MLP neurons of a small language model. Each row is named by its layer, matrix (up: input weights; down: output weights) and neuron, and shows model dimensions 128-191. Each number is 200 + 30 x the weight over its row's rms, rounded and kept within 0 to 999.
Before each neuron's rows, "raises" lists the tokens whose logits its output raises most directly, leaving later layers aside.

raises: "'", "’", "',", "ison", " buildings"
L13.up1019,235,179,208,213,226,195,218,225,224,136,211,209,175,221,211,220,201,155,223,240,196,201,251,202,178,201,233,193,202,170,143,198,196,199,188,196,221,192,144,235,209,191,241,220,222,182,244,236,211,181,172,196,238,226,154,256,188,199,206,188,219,161,208,176
L13.down1019,187,187,259,237,177,140,257,216,171,273,245,180,227,194,198,194,216,210,202,192,196,144,193,243,230,183,172,266,214,191,190,170,224,244,239,216,236,214,225,187,247,212,255,174,223,184,208,197,204,219,216,197,229,217,221,199,114,196,157,218,234,200,214,188

raises: "ed", "ted", "ceeded", "ured", "ferred"
L15.up1223,221,221,182,194,222,205,240,152,252,231,183,174,166,179,220,175,154,213,194,127,252,254,223,240,193,197,199,254,218,178,231,213,262,233,189,175,146,172,200,162,214,189,218,122,222,204,219,164,198,181,195,243,219,206,209,203,243,182,250,175,251,226,217,221
L15.down1223,186,154,179,196,196,247,237,177,222,208,184,233,175,217,245,188,172,176,178,161,197,218,211,129,187,218,141,215,206,181,169,192,238,168,132,209,233,212,238,168,221,174,200,211,217,221,181,195,227,164,194,227,208,240,198,231,238,131,176,185,192,200,191,195

raises: " they", " it", " there", " would", " could"
L15.up1379,194,190,213,187,192,254,207,147,175,199,201,188,135,177,223,192,238,205,211,179,245,183,197,199,180,237,224,187,222,234,231,208,164,223,191,174,197,151,252,183,221,215,177,224,168,213,222,185,175,237,192,193,178,184,230,199,259,208,234,184,177,225,228,207
L15.down1379,159,214,193,177,169,158,208,168,204,207,222,194,226,248,237,168,196,220,222,181,207,201,211,225,208,226,165,201,222,210,183,199,254,194,156,242,190,183,186,199,212,202,230,207,129,241,231,182,213,166,217,237,194,179,263,193,203,213,208,209,163,229,207,200

raises: " that", " at", " for", " about", " —"
L15.up522,159,158,201,194,139,214,208,183,170,185,217,182,182,201,206,193,176,193,175,204,152,231,236,214,167,187,285,130,208,206,226,223,175,211,185,183,165,210,211,191,209,96,188,208,227,178,214,187,195,241,162,199,127,176,188,249,204,193,228,241,193,225,191,201
L15.down522,163,236,180,217,160,185,169,143,176,203,181,229,208,250,182,186,201,217,177,205,152,169,181,235,208,243,218,170,150,203,226,172,175,182,211,193,198,187,220,243,192,219,230,182,252,167,185,164,212,198,220,196,181,240,213,190,203,217,153,186,239,209,217,214

raises: " March", " August", " July", " February", " January"
L13.up193,195,160,162,205,212,213,190,161,188,174,167,224,144,157,185,166,172,200,194,188,192,212,177,241,203,226,207,269,233,248,185,184,251,184,147,207,171,208,143,217,252,179,191,191,200,182,202,219,195,162,200,163,166,180,192,216,235,190,273,177,215,213,189,243
L13.down193,212,168,220,219,275,194,144,183,153,163,217,170,192,150,158,147,178,214,223,211,175,197,199,218,210,137,258,223,147,192,267,182,231,189,184,212,206,217,167,239,249,204,244,183,170,213,184,229,208,196,170,201,210,197,202,182,220,197,191,204,216,199,150,216

raises: " Canada", " Brazil", " Poland", " Japan", " Australia"
L15.up433,219,180,160,150,201,217,185,220,258,155,181,200,194,253,245,174,205,190,185,205,205,227,186,255,200,178,188,213,192,205,237,264,193,159,127,189,145,208,252,193,195,203,187,178,234,180,241,232,209,205,210,157,207,201,202,217,198,181,244,243,223,218,262,174
L15.down433,204,197,163,154,169,150,177,198,247,153,258,224,201,221,185,166,157,219,202,221,207,158,170,199,204,210,170,220,175,144,188,210,206,119,189,238,242,199,210,227,204,266,251,156,235,208,236,191,224,248,249,152,211,211,194,175,182,232,194,297,177,198,228,200

raises: " gradu", " degree", " sch", "les", " died"
L13.up575,223,154,140,231,158,187,216,204,223,209,194,246,178,237,155,200,194,208,212,193,190,184,142,231,102,190,179,177,193,236,214,213,193,158,228,282,184,224,187,197,195,191,217,207,225,202,230,174,143,218,179,211,227,206,199,242,207,238,226,213,182,235,201,211
L13.down575,216,216,220,222,213,213,185,211,253,190,235,229,158,207,220,191,203,204,158,161,263,234,158,246,179,181,205,203,197,141,200,182,173,165,172,213,220,200,189,189,135,184,204,188,215,176,230,195,210,200,177,202,236,206,204,220,203,213,223,210,250,247,230,233

raises: "ured", "uary", "uring", "ural", "rans"
L13.up466,165,177,252,171,220,170,229,163,164,175,214,223,177,180,110,183,153,196,178,256,178,214,206,253,198,160,184,208,212,193,211,219,161,214,226,203,204,134,190,238,167,142,245,181,215,228,186,201,227,192,209,162,252,184,205,196,164,193,200,181,215,168,204,178
L13.down466,187,123,228,165,256,207,234,175,238,192,178,183,177,159,144,201,132,217,217,239,202,183,213,160,172,201,230,179,197,191,277,206,163,218,198,191,149,171,196,226,212,208,217,190,223,219,168,208,221,198,215,156,239,182,199,124,233,191,180,209,205,192,130,170